Weights of a small transformer language model.
Size: 4 heads of 64, vocabulary 8192, 20.2M parameters.
Architecture: LayerNorm before each block, rotary positions, no biases in attention or MLP, untied embeddings.
Training: a variant of Muon for these matrices, 674M tokens, 5143 steps.
MLP neurons of a small language model. Each row is named by its layer, matrix (up: input weights; down: output weights) and neuron, and shows model dimensions 48-111. Each number is 128 + 32 x the weight over its row's rms, rounded and kept within 0 to 255.
After each neuron's rows, "fires on" lists the tokens most often at its 100 highest values on Wikipedia text that the model never trained on; "fires before" lists the tokens most often just after its 100 highest values on Wikipedia text that the model never trained on.

L9.up198 [152 127 143 153 135 129 143  90 137  89 166 179 153 182  86 149  68 109 112  83 159 108 169 121 113 140 111 183  82 117 113 104 167 127  91 153 141  81 152 154 109 122 150 108 153 140  93  78 126 165 117 102  97 131 113  69 139 122 171  78 114 130 141  97]
L9.down198 [118 147 168 112 139 121  74 118 139 146 138 104 133 135  93 170 151 155  86 103 136 148 145 141  94 110 144 105 141 114 148 111 149 206 107 126 144  76 134  82  71 148 114 154  82 152  70 165 152 160 211 189 120 128  60 126  76 139 133 108  98 107 185 117]
fires on: "1", " over", " about", " than", "2", " around"
fires before: " ", ","

L9.up1082 [189 128 133 124 163 127 129 146 124 142 165 158 167 199  63  87 139 116 119 137 105 106 158 149 142 103 165 163 131 130 123 104 119 115 113 118 146 108 174 109 135 117 155 124 191  71 134 124 168 168 177 195  87  96 124 144 128 137 107 124 113 122 133 135]
L9.down1082 [157 121 127 146 163 138 147  97 121  97 118 163 151  98  88 129  98  93 118  72 143 179 164 133 178  54 128  98 127 155 137 106 196 123 149 103 115 145  82 143  95  84 176 158 134 101 165 102 133 166 113 161 144 107 158 113 140 124 146 133 101 104 155 105]
fires on: "\n", ":\n", "\n\n", " ", ":\n\n", ".\n\n"
fires before: "-", " -", "|", "1", "The"

L7.up724 [109 163 203 151 154 139 118 135 144 135 155 152 143 141 131 141 131 140 118  99 119 173 115 177 113 140 107 128  76 113 141 106 142 128  88 124 120 125  98  84  94 152 126 165 142 117 126 135 140 154  92 143 104  15 130 184  89 167  89 116 107 219 123 131]
L7.down724 [132 162 119 154 175  85 112 155 132 114 142 119 108 151 166 176  89 130 159 138 123 104 110 100 114 113 148 136 163 143 120 152 118 129  94 156 143 135  92  56 202 155 118 128  80 132  88 149 133 104 113 116 155  93 178 114  94 113  57 114 154 137 100 137]
fires on: " |\n", " |", " "
fires before: "|", " ", " Qualification", " |", " |\n", " +"

L5.up210 [111  99 162 129 118 103 181  86 133 101  96 124 142 102  95 116 176 151 111 149 153  85 155 162 141  78  78 153 119 124 109 158 144  99  92 107 137 149 143 103 133 122 161 178 137 168 147 161 105 103 154 150 147 128 147 158 168 160 143 162 107 138  28 109]
L5.down210 [141 105  96 128  75 142  91 118 121 181 178 133  80 167 150 140 140 140  92 128  89 118 193  93 149 148 117 187  95 104 126 125 120  75  72 138 165 130 181  87 142  94 142 131  94  89 108 136 165  69 153  73 176  87 115 103 102 157 140  94 129  93 178 129]
fires on: " |\n", "\n", " ", ")\n", "\"\n"
fires before: "|", "-", "|---|\n", "|---|---|\n", " ", " -"

L10.up1079 [ 94  91 169 137 121 117 110 131 128 112 169 121 113 102 146  80 145 132 162 159 117 119 113  93 104 140 110 151 135  65  79  82 102 191 161 146 136 177 163 142 117 120 128 178 120 144 135  80 117 127 148 106  50 138 119 138  99 104 174 114 151 128 147 132]
L10.down1079 [138 103 149  76 152 127 127 152 167 129 150  99 110 143 190 144 152 171 181 132 137 128 142 142  98 154 175 116 144 113 120 175 146 126  88 148 131 155 162 122 136  93 179 160 101 128  83 102 151 121 195 137 158 125 133  53 107  90 105  79 194 161  87   0]
fires on: ";", " |"
fires before: " ", " Qualification"

L8.up960 [142 185 115  91 154 155 118 142 113  99  77 120 126  50 103 218 105  95 142 127 101  69 134 162 145  66 185 159  81 160 145 130 133 116 107  86 152  98 100 154  73 123 119 120 159 137  80  98  95 190 101 119 176 114 122 172 120 134 113 101 155 128 114 113]
L8.down960 [137 119  80 137 185 149  60 153 170 115  87 177 128 123 118 162 137 105 142  78  88  99 105 104 103 141 111 198  77 120 153 139  86  92 144  91 144 108 149 163 114 138 110 154  97 110  90  81 147 167 137  84  99 100 135  90 142 131 225 183 157  90 103 101]
fires on: " on", " On", "On"
fires before: " ", " the"

L7.up1033 [126 157 122 159 147 119  91 125 139 104 150 149 139 166 123 116 117 175  78 106 122 137 108 171 165 116 111 121 124 177 132 150 114 149 212 119 125 108 133 182 123 103 104 203 196 198  85 206 136  59  66 129  95 134 181 167 116 101 107  98 119 137 106  98]
L7.down1033 [162 141 120 139 110  88  99 114 149  57 132  97  94  83 127 149  68 108 107 203 138  98 134 138 178  87 158 151  99 152 106 131 165  60 103 129 140 127 155 108 129 118 157 147 145 137  92 148 129 122 121 120  89 104 128 128  89  83 168 147  78 167 123 119]
fires on: " |", " and", ",", ":", "0"
fires before: " ", " |"

L9.up616 [146 148 136 152 110 141 186 133 132  56 112 130 135 115 126 139 123 107 136 162 100  75 129 176 133 101 113 162  95 184 134 168 126  81  92 132 132 176 141 138 139  82  99 108 125 110 154 125 154 101  66 160 171 133 121 133 123  78 135 115 102 211 125 169]
L9.down616 [153 168 123 106  80 161 145  83 131 131 119  65 163 168 155 178 124 115 116 134 160 123 120 133 122  65 124 112 205 126 104 136 120 132 118 106 128 149 130 142 113  67 133 159 120 173 111 128  90 131 148 157 132 155 124  77 140 191 107 182 131 110 125  32]
fires on: " |\n", ".\n", "\n"
fires before: "|", "-"

L8.up1192 [127 147 117 155 105 177 146 114 144 188 113 168 119 133 117 122 114 114 139  49 121 123 172 103 130 169  96 106  68 126 122 128 103  94 157 142 170 162 128 155 138 125 157 136 179 138 174  34 156  68 123 109  67 142 128 178 125  87 189  80 106 166 143 127]
L8.down1192 [141 103 102 134 143 128 101 130 191  87 113 147 169 104  76 147 131  74 110 131 160 127 107 122 125  80 138  82 138 153 136 148  79 171 108 116 185 127 163 100 149  82  87 126 143 158 109  84 121 119 159 116 136 120 136 112  94 129 145 145 127 120 109  49]
fires on: "|", ":", "=", "-", " |"
fires before: " ", " Total"

L7.up674 [ 71 165  63 100 148  66 147 141 115 100 129  91 134 207 111 129 104 112 167 127 151 127 153 107  92 137 155 193  95 154 103 155 171 110 145 160 122 197 170 146 140  53 149 123 145  96 163 127  95  56 178 138 108  85 146  68 157  85 125 128 116 109 119 112]
L7.down674 [ 98 171 107 155 148 109 134 229 159 153 171 141 104 135  97 125 133 106  70 104 127  96 166 103  89 100 151 140 162 166  71 147  97 110 101 171 119 119  65  74  99 108 145 173  87 124 150 140 107 183 174  76 133 169  82 167 189 130 124 135 140 131 118 121]
fires on: ",", "im", "ch"
fires before: " ", "ous"

L9.up532 [ 88 112  74 117 131 109 127 144  59 169 103 115 154 146 116  63 126  99 115 114  80 158 127 177  98 185 109 157  83 143 125 100 134 129 127 143 168 115 143 131 112 108 116 120 174 117 175 107  73  99 169 112 120 115 105 150  95 134 169 140 114 186 153  83]
L9.down532 [ 96 132 102 159  53 131  57  86  84  99 130 130 161 165 161  77  98  83 143 174  95 134 120  93 141 147 146 101 159 132 144 170 149  83 133 125 125 102  72 125 160 129 106 117 137 125  92 119 111 113 108 175 108 152 123  79  98  63 155  98 105  91 139   0]
fires on: " until", " –", " to", " since", " By"
fires before: " ", " the", " October"

L5.up560 [127 188 145 147 176 141 113 149 114 172 138  98 137  94 175 149 165 120 137 181 160  85  86 157 133 102  75 121 131  92 102 147 126 184 116 104 105 120 123 101 119  59 168  89 144 158 134  94  91 128 108  74 124 142 148 175 152 164 107  69 178 159 168  83]
L5.down560 [123  82 113  96 167  93  88 102 150 120 147  92 106  90 109 125 181 116 137  81 108 153 118 189 102 118 131 155 102  67 113  81 195 105 116 143 113 138 123  70 151 115 124  99  91 136  91 118  93 106  86  61 145  78 114 123 143 154 109 146 113 104 184 149]
fires on: " from", "From", " From"
fires before: " ", " the"

L2.up1177 [136 154 162 115 111 195  95 107 181  53 134  73 122 140 113 124 121 141 107 100 110  63 157 121 192 139 162 175 171 139 147 139  96 171 136 177 103 105 123 107 119 134 126  89 135 179 187 149 127  75 110 170  85 143 149 154 158 116 111 128 103 108  72 165]
L2.down1177 [103 180 148 113 129 179 152 145  84 131  98 141 102 126 148 159 107 132 189 156 144 158  92 124 162  60 116 124 118 166 114 116 143 138 153  99 129  78 123 134 138 149 100 100 127 137 161 174 139 107 122 156 112 142 186 145 146 103  99  79 107 176 142  65]
fires on: " Har", " |", ":", ")", "-"
fires before: " ", ":", "bor", "p"

L10.up1123 [119 146 166 137  90 118  92  99 128 172 124  88 161  97  91 145  58 123 136 111 104  87  84 126 124  75 164 161 141  90 120 210  98  94 120  84 184 187 132 164 148 194 138 158  58 112 135 131 136 133 152 115  68 175 172 119 103 134 151  95 177  93 122 100]
L10.down1123 [149  66  80 151 127 128 147 172 153 138 113 140  87 145 121 202 143 122 133 118  95 140 175 176 110 143 119  86  95 140 141  77 112 150 125 122 113 106 134 112 168  88 152 127 101 119 114  85 151 126 111 160  68 115 129 130 105 146  88 109  60 152 146   2]
fires on: ",", "9", "8", "6", "7", "5"
fires before: ",", ".", " in", ".\n\n", " and", " to"

L2.up1065 [135 169 195 140 142  95 147 164 145 141 168 139 195 175 153 128 100 135 108 191  67 152 117 129 116  56 148  98 122 140 107 117 148  97 176 156 105 128 104 161 132 169  85  82 121 119 166 213 137 169 122  99 153 144  81 139 100 150  95 191 104 150 101 127]
L2.down1065 [128 112 160 112  89 156  78 230 160 142 116  61 152  99 185 160 124  87  92 158 125  83  97 142  82  86 102 123  99 145 160 182 175 145 153 131  93 164 114 128 178 148 135  91 134  82 152 150 137 113 140 129  97 123 162 137  59 151 101 114 127 176 120  92]
fires on: "\n", "es", "ier", "ott"
fires before: "-"

L10.up1207 [103 174 165 106 172 107 115 111 159 124  78 135  82 158 117 155 163 106  76 129 140  94 123 119 131 108 113 140 173  81 148  71 160 204 107 120 169 169 116 176 161 130 100 156  82 128  25 107 178 194 130 141 131 178 138 109  89 134 191 140 134 171 116 170]
L10.down1207 [123 141 142 136 131  65 149 148 164 102 153 156 168  79 101  82 179 150 175  98 126 135  79 141  92 120 165 182 145 144  89 164 156 144 218 128 124 131  98 173 149 126 209 171 160 125 129 105 148 121 136 135 159 126 132 207 114 136  65  84 157 167 234  34]
fires on: ",", ";", " |", "),"
fires before: " ", " and", " The", " the"

L7.up499 [ 87 163 124 118 159  84 153 136 153 180 182 116 114 144 180 131 124 125 134 148 139  92  96 199 151  88 100 104  77  83  91  84 108 138 150 131 184 141 113 114  74 118  98 134 118 133 112 142 179 119  84 104 144 193 116 131 211 160  78 150 102 128  91  59]
L7.down499 [115 206 118  78 126 136 134 133 146 178  68 167  92  98  54 111 140 114 140 144 128 159 176 153 145 142 103 205  94 144 147 114 141 145 141  99 146 128 161 135 148 110  81 152 105 114 111 134 151 137  92 114 163 132 111  97  78 162 133 164  81 189 104  86]
fires on: " of", " during", " under", " from"
fires before: " the", " a", " his", " World", " "

L7.up856 [125 134  87  57 116  74  97 127 147 100  62 147 112 153 114 140 122 134  93 115 126 107 167 190 169  77  98 112 110 134 122 102  98  97 175 137 139 109 105 187 132 141 140 107 181 139 143 190  85 119 143 149 165 173 135 119  94  74 147 142 121 115 140 102]
L7.down856 [188 122 149 138 111 110  90 115 127 116 130 151 119 103 193 148 113  95 112 114 120 119  59 133 136 138  93  61 119 100 130 127 131 134 153 170 160 155 102 154 107 125 170 141 141 145 144 167 127  97 127 121  92 155 124 167  87 125 147 158 163 118 143 186]
fires on: " to", " ", " was", " of", " |", " every"
fires before: " ", " $", "1", ","

L5.up1270 [ 93 162 135 115 129 158 130 144 158 159 137  91 162  79 136 139 167 135 130 130  97 141  97 115 169 153 116  93  94  80 139  50 158 133 200 152 126 123 166  65 145 120  75 162  97 149 115 211 177 148 111  97  52 119 125 103 120 165 137  79 132 139 121 213]
L5.down1270 [108 106 169  96 103 152  55 168 124 157 155 119 157 135  94  99  69 120 145 148 108 135 125 141 151 156 126 160 159 130 153 153 155 125  54 116 120 177  83 114 137 103 140 111  49  68 122  97 138 175 140 114 107 113 132  89 120 109 136 127  79 167 135  63]
fires on: " |"
fires before: " ", " +", " –"

L9.up26 [144 109 154 158 100 159 157  87 131  93 124  73 159 107 103 134 179 132 131 103 114 125 103 169 200 125 119 104 122 139 118 155  96 133  91  94  92 139 102 127 186  85 114 140 150 149 105 151 180 122 115 135  57  76 143 133 100 163 118 143 211 130 135 121]
L9.down26 [173  85 125  92 113 128 127  92 149 125 166 131 117 108  85 157 128 157 226 136 102 199 146  79  92  82  71  79 183 108 144  91 157 123 113  89 155 166 127 158 160  45 148 148 121 148 101  80 159 145 137 142  94 136 150 137 132 140 124 184 116 193 132 104]
fires on: " |", " ", " the", ";"
fires before: " ", " +", " −", "1"

L9.up1193 [ 90 143 114  85 147 120 130 138 123  74 179 125  98 151 122 125 143 111 122 128  79  99 158 132 197 175 189  94 169  98 137  87 113 109 116 151 174 150  71  85 107 190 126 181  84 135 126 145 159 157  59 149 111 108 120 104 114 132 121 100 116 112 123 101]
L9.down1193 [127 146 160  91 100 107 102 111 190  42 161  84 121 126 104 173  93 154 192 109 134 120 108 106  59  68 192 140 148 160 147  83  87 104 115 108 150 121  78 145 181 137 164 192  94 128 118 100 119  39  73 122  97 138 135 115  84 153 124 127 130 143 154 120]
fires on: " of", " was", " to", " is", ":", " at"
fires before: " ", " $", " of"

L10.up1167 [102 137  88 140 114 200  98 153 189 114 186  79 119 184 181 145 108 170 115 138  63 162 118 135 171 186  72  55 121  73 130 123 119 133 124 201 120 110  98 144 134 141 114 150  85 117  98 130 155 114  91  80 127 149 138 121 166  91 131  98 101 141  91 173]
L10.down1167 [131 153 151 118 131 194 146 139 140  96 133  65 108 167 187 151 180 162 152 132 109 128 139  62 143 131 181 122  98  78 133 101 125 152 168 180 156 187 155  90 178 129 173 152 132 106 152 123 132 139 119 123 121 135 148 132 118  98 109 116  96 124  89 100]
fires on: " |", " a", ";", ")"
fires before: " ", " L", " |", " W", " D", " R"

L8.up295 [114 126 167 100 163 183 165 158 187 146 107  89 103 109 154 147 159  77 121 148 192 106  88 144 118 133 115 136  97 125 127 140 171 105 102 120 169 154  97  99 184 172 133 172  87 154 127 132 116 213 108 127  54  66 132  67 190 169 110 143 133 126 171  86]
L8.down295 [146 115 129 119  86 147 163 165  80  82 150  78 115 132 147  98 152 178 181 111 187 118 142 112 127 142 104 156 163 133 119 146 130 157  87 113 150 168 103 159 159  99 139 146  76 122 124 171 159  83 142 122 117 110 164  75 129 133 119 161  91 128  94 141]
fires on: " |", " +", " ", ".", ";", ","
fires before: " ", " +", "0", " |\n"

L9.up729 [126 111  98  82 193 156 165 171 155 121 187 132 114 137 113  90  95 115  99 132 174 175 142 107 139  85 100 127 102 121 138 139  94 135 114 182 178 129 143 112 150 150 150 139 138 171 144 104 162  84  89 147  83 108  88 173 144 113 136 129  80 157 186  48]
L9.down729 [109 114  84  79 157 147  85 103  65 133 151 129  87 163 104 136 145 141 130 124 157 118 123 177 105 106 110 140 175 140  84 123 126 108 137 132 129  85 111 133 154  85 112 150 138  86 109 139 177 162 105 122 109 136 150  39 192 123 106 149 126 123 171  62]
fires on: ",", "16", "10", "'s"
fires before: " ", ","

L10.up429 [124  86 135  92 144 126 121  45 111 144 172 118 114  95 112 153 178 125 120 130  71 106 168 127 138 166 119  95 104 100 179 130 143 135 125 177 128 110  96  95 135 129 133 216 147  77 118 148 122  83 132  54 112 115 180 140 151 124 149  99 124 120  87  99]
L10.down429 [130 122 141  89 142 165  89 124 158  75 123 170 124  99 124 162 152 158 148 169 137 112 143 130 125  96 180 150 126 169 130 154 142 117 105 165  75 155  72 124 173  95 154 138 137 180  96 163 190 101 107 153 225 142  15  52  94  75  79 113 108 137 144 111]
fires on: " |", ":"
fires before: " "

L8.up549 [ 89 186 119 103 125  88  92 129 162 141 133 149 127 188 125 138 144 127 111 153 131 117 118 168 133  71 147  81 137 106 170  63 103  91 105 142 123 191 157 168 130 138 113 193 125 150  84 127 170 117 105 109  78 158 110 103  69 180 180 105 125  83 188 108]
L8.down549 [149  87 222 125 124  81 128 139 133 138  65 200 117 230 151 104 148 119 180 122 209 156 132 140 134 136 183 125 122 123 188 123 121  97 148 148 157  93 149 105 150 146 146 152 126 109 115 126 202 122 158 124 151 111  91 177 122 177 206 114 139 128 120 142]
fires on: " |", ".", " of", " ", ":"
fires before: " ", " Count"

L5.up734 [116  91 125 104  70 155 170 152 143  98 111 129  77 132  83  95 129  66 141 121 106 125  98 133 148 161 176 147 154 101 147 145 135 201  99 119 156 187  82 150 118 122 123 162 145 109  91 109 117 135 185 139  80 121 189 157 146 110 124 151 131  79 114 139]
L5.down734 [150 124 136 148 155 157 112 183 152 141 150 113 154 150 149 157 107 180 132 109 110 123 134 112 130 134 133 111 159 152 120 120  88 191  74 158  63  61 130  96  93 133 123 132 162 112  79  77 153 136 114 117 103  84 145 128  71 169  81 115 161  84  95 105]
fires on: "s", " time", " century", "ile", " War", " period"
fires before: ",", ".", " in", " and", ".\n\n"

L8.up292 [116 132 132 129 143 178 107  93 104  73 151 192 161 108 137  72 121 181 103 162 139  86 127 202 105  77 148 110 132 169 120 103 110 131 166 114 110 150 125 108 124 112 137 111 102 171 168  94 167  70 123 197  91 130 155  97 175 154 141 132 108 109 101 191]
L8.down292 [189 131 174  99 101 140 123 123 172 158 111 139 194 198  90  70 108 116 172 141 129  87 135 136 121 154  94 150 106 191 108 116 129 137 147 107 182  91  78 106 146 128 175 154 117 124 133 102 134 137  93 113 125 135 166 146 144 119 133 107  87 114  96  65]
fires on: " |", " |\n", " ("
fires before: " ", " |", " +", "|", "aged"

L7.up1087 [143 121 178  85  87 144 105 100 131 113 131 118 116 186 123 105 118 179 169 158  75 110 165 152 140  98  95 127 105  79 104 161 150 137 193 172 105 132 192  53  50  94  90 149 128 109 128 198 167 116 133 144 152  68  92 147  75 180 167 124 152 130 135  74]
L7.down1087 [128 113 161 146 140 150 116 118  56  79 107  98 119 129 156 128  85 126 156 156 132 119 101  97 127  95 170 150 134 155 128 125 102 133 106  64  60 131 144  69 112  82 147 203 156 148 176  67 109 155 146  88 174 100 152 202  91 128 108 218 136 104 169  62]
fires on: " ", " |", " well", " hard", ":"
fires before: " |", " "

L7.up739 [154 119  86 153 174 145 132  86  83  65  80 149  58 100 133 153 121 135 145 170 146 130 101  52 125 127 136 161 115 135 204 155 129 177 114   2 121 176 107 117 157 149 223 134 141 161 155 146 172  65 106 127  80 160 137 192 124 145 208 138 118 156 109 172]
L7.down739 [129 103 134 190 117 127 122 165  64 108 220 103 140 129 116 116 108 123 129 157 175 153 107 129 156 138 201 136  87 107 120 139 110 155 142 148 126 111 135 148 140 135 207 118 106 154  73  97 142 126 148 113 150 131 138  83 114 186 135  92 132 141 140  95]
fires on: "5", "3", "8", "1", "2", "6"
fires before: "–", ":", " –"

L5.up1128 [ 85 175 121 166 161  75 110 130 116 166  87 163 175 183 161 144 120 101 113 113 144 142  78 134 185 109 108 143  91 160 147 189 156  73 136 106 108  97  94 155 138  97 188  78 127 103 163  58 108 112 131  95 120 116 139 115 160 102 150 107 121 141 153 111]
L5.down1128 [115 111  61  79  90 121 141 125 120  50 152 156 123 139 102 120 121 134 171 147 116 103 125 146 137 172 127 154 137 110 126  69 198 185  79 145  53 188 139 183  75 193 158 169 104 123 131 119 119 119 132 101 126 117 130 133  83 124 111 107 179  73 141  88]
fires on: ","
fires before: " ", " the", " a"

L9.up591 [105 176 151 112 124 161 211 117 112 105 146  79 126  79 153 171 159 103 101 178  96 179  75 159  80 124 105 101 120 151  89 106 145  79 182 147 163 131 117  91 122 114  88 165 185 167 157 118 144 101  55 161 123 143 118 130 132 100 167 117  79 145  92 145]
L9.down591 [154 112 135 112 145 121 111 164 167 101 171 126 112 109  95 196 200 100 180 205 100 165 129  66 133  84 125  56  78 148  79 114 127 105 155 118 149 121 125 170  89  88 154 121 122 155 101  96 161  95 132 126 121 155 194 123 114 112 149  69 163 191 147  80]
fires on: " |", "|"
fires before: " ", " −", " +"

L7.up711 [106 135 157 111 156 137 107 125 157  88 157 182 101 135 140 129 141 166 183 118 169  74 120 196 112 109 116 136 154 128 124 128  92 168 150 168  65 145 146 112  69 130 151 126 147  77 133  46 108 142 143 126 109 126 166 165 144 139  95 160 112 166  95 145]
L7.down711 [156 147 117 194 157 171 178 135 107 108  82 140 171 109 141 182 141 121 155  93 133 149 164 149 139 122 128  67 131 216 176 168 112  95 102 103 117 148  95 137  49  45 129 150 111  99 133 125 126 120 175 129 121 151 135 115  96 114  73 157 131 137 145 154]
fires on: " |\n", " |", ";"
fires before: "|", "|---|---|---|---|---|\n", "|---|---|---|---", "|---|---|---|---|---|---|\n", "|---|---|---|---|\n", "\n"

L8.up800 [155 150 141 135 100 101 107  80  75 149 147 122 171 155 102 165 166  74 146 116 181 145  99 135 173 134  94 144 145 155 128  70 112 118 131 170 116 101 117 149 142 134 126  75 144  61 129  75 153  79 142 119 150 190 121 119  96 121  59 143 174 151 132 109]
L8.down800 [161 131 178 163  89 129 122 135  98 138 140 130 151 100 166 164 156 133 156 112 146 187 119 128 121 188 134 166 131  94 104 133  98 138 108  83 124 115 172 160  84  63 102 122  82  93 113 113 120  70 138 167 137 136 138 100 139  90 155 123 106 103 105  29]
fires on: " (", "–"
fires before: "200", "198", "201", "202", "199"

L5.up286 [144 142  98 117 149 167  93 118  48 138  87 131 147 154 122  93 152 194 186 103  79 142 108 118 156 180  77 119 154 114 117 164 138 135 104  69  88 114 162 114 130 133 109 172 130  89  85 176 163 111 153 150 118  86 178 139  75 119  97 141 134 107  95 121]
L5.down286 [156 113 152  94 160 148 170  88 180  90 134  74 149  59 108 113 228  85  80 158 198 100 134 118 104 139 132  76 141  98 127 139 150 160 131 176 104 143 146 102  96 101 120 125 109 158 100 110 128 129  88 136 182 174 114  87 127 127 152 161 115  83 108  59]
fires on: ".\n\n", "\n", "\n\n", ")\n\n"
fires before: "-", "==", "|", "=", ":"

L9.up215 [141 141 150 132 133 169  75 112 125  84 216 119 147  97 146 106  97 144 140 110 155 124 132  78 131 137 157 180 169 136 114  97 115 134 102  82 130 158 108 112  81 135 115 142 132 121 165  99 118  48 176  97 132 130 155 144 170 104 149 194 175  72 139 203]
L9.down215 [104 174 142 148 115 137 149 149  86 152 115 206 145 148  67 123 135 103 138 153  80 141 184 151  73 109 153 130  89 134  92 103 155 102 128 103  65 110 136 124 109 145 169  82 110  81 106 121 178 169  99 110  96 171 141  85 152 138 119 109 139 106 142   0]
fires on: "0", "8", "1", "3", "2"
fires before: "s", "–", " to", ":"

L7.up927 [139  82 112 115 137  93 112 153  87 198 130 146 181 180 128 129 174 124 125 127 184 100  44 136 132 106 100 141 169  96 111 123 123 104 146 140 135 111 163 129 112  66 110 156 105 137 131 161 151 149 124 179 163 127 139 128 123 180  78 171 150 147 170 123]
L7.down927 [104 118 131 153  94 131 168 139 129 109 151 118 141 165 104 201 102 175 181 119 134 174 137 123 126 123 151 117 193 120  99 158  99 109  91  90 169  63 130 111 111 157  71  97 126 138 116 118  61 132 145 133 110  56 127  83 147  99 126 130 168 207 134  51]
fires on: " ", " ("
fires before: "200", "201", "197", "199", "190", "198"

L10.up1218 [119 129  96 112 109 160 123  69 134 141 153 150  87 157 102 104  65 116 101  74 159  96  80 122 129  52 152 173 145 191 164 127  90 156 129 150  65 109  81 101 164  92 139 120 171  91 110 140 179 156 117 138 158  86 168 115  99 172  94 114 109  61 116 137]
L10.down1218 [157 196 130  91 130 140 156  53 107  68  85 126 136 171 181 132  83 163 128 137 143 126 123 117 115 123 139 143 137 122 120 126  84 124 127 145  86  49 100 166 184 155 105 135 154 124 122  94 152 135 139 143 153 118 117  95 109 149  63 170  84 119 109  79]
fires on: "\n", " |\n", " pre"
fires before: "|", "-", "|---|---|---|---"

L7.up1257 [127 203 107 119 135 135 205 122 182  41  93 136 119 123  61 137 144 150 105  81  90  70 153  79 131 127 147 111 124 132 143 202 121 126 130 107 134 158 128  85 116 143 193 150 147 124  84  65 126 110 144 131 127 126 115  94 129 148 128  96 122 177 177  86]
L7.down1257 [123 141 134 136 160 114 121 141 133  99  82  76 127  99 189 159 184 131 152 129 216 104 113  99 122 136 127  95 116 116 110 107  77 112 104 142 182 139 117 173  51 217 136 123 158 184 111 142 100 139 151 106  95 129 129  90 120 149  95 187 134 119 135 160]
fires on: " of", ":", "-"
fires before: " ", ":"

L8.up820 [101 132  48 147  99  91 143 136 113 140 113 146 192 125 121 123  90 133 124 140 143 140  99 109 159  90 101 162  96 159  73 140 111 120 164 154 114 162  97 158  95 109 150 154  71 138 143  62  99 100 140 162 122 183  93 158 152 144 104 161 101 100 123 176]
L8.down820 [136 158 167  71 141  53 145 145 116 131 114 176 145 155  96 118 116 120 161 157 122 150 171 192 161 124 127 134 106 122 146 113 155 131 145 141 144  81 156 143 191 131  93 134 116 116 160 114 108 176  99 132  84 126  79 158 165  89  80 138  90  89 203 113]
fires on: ",", "A", " a"
fires before: " "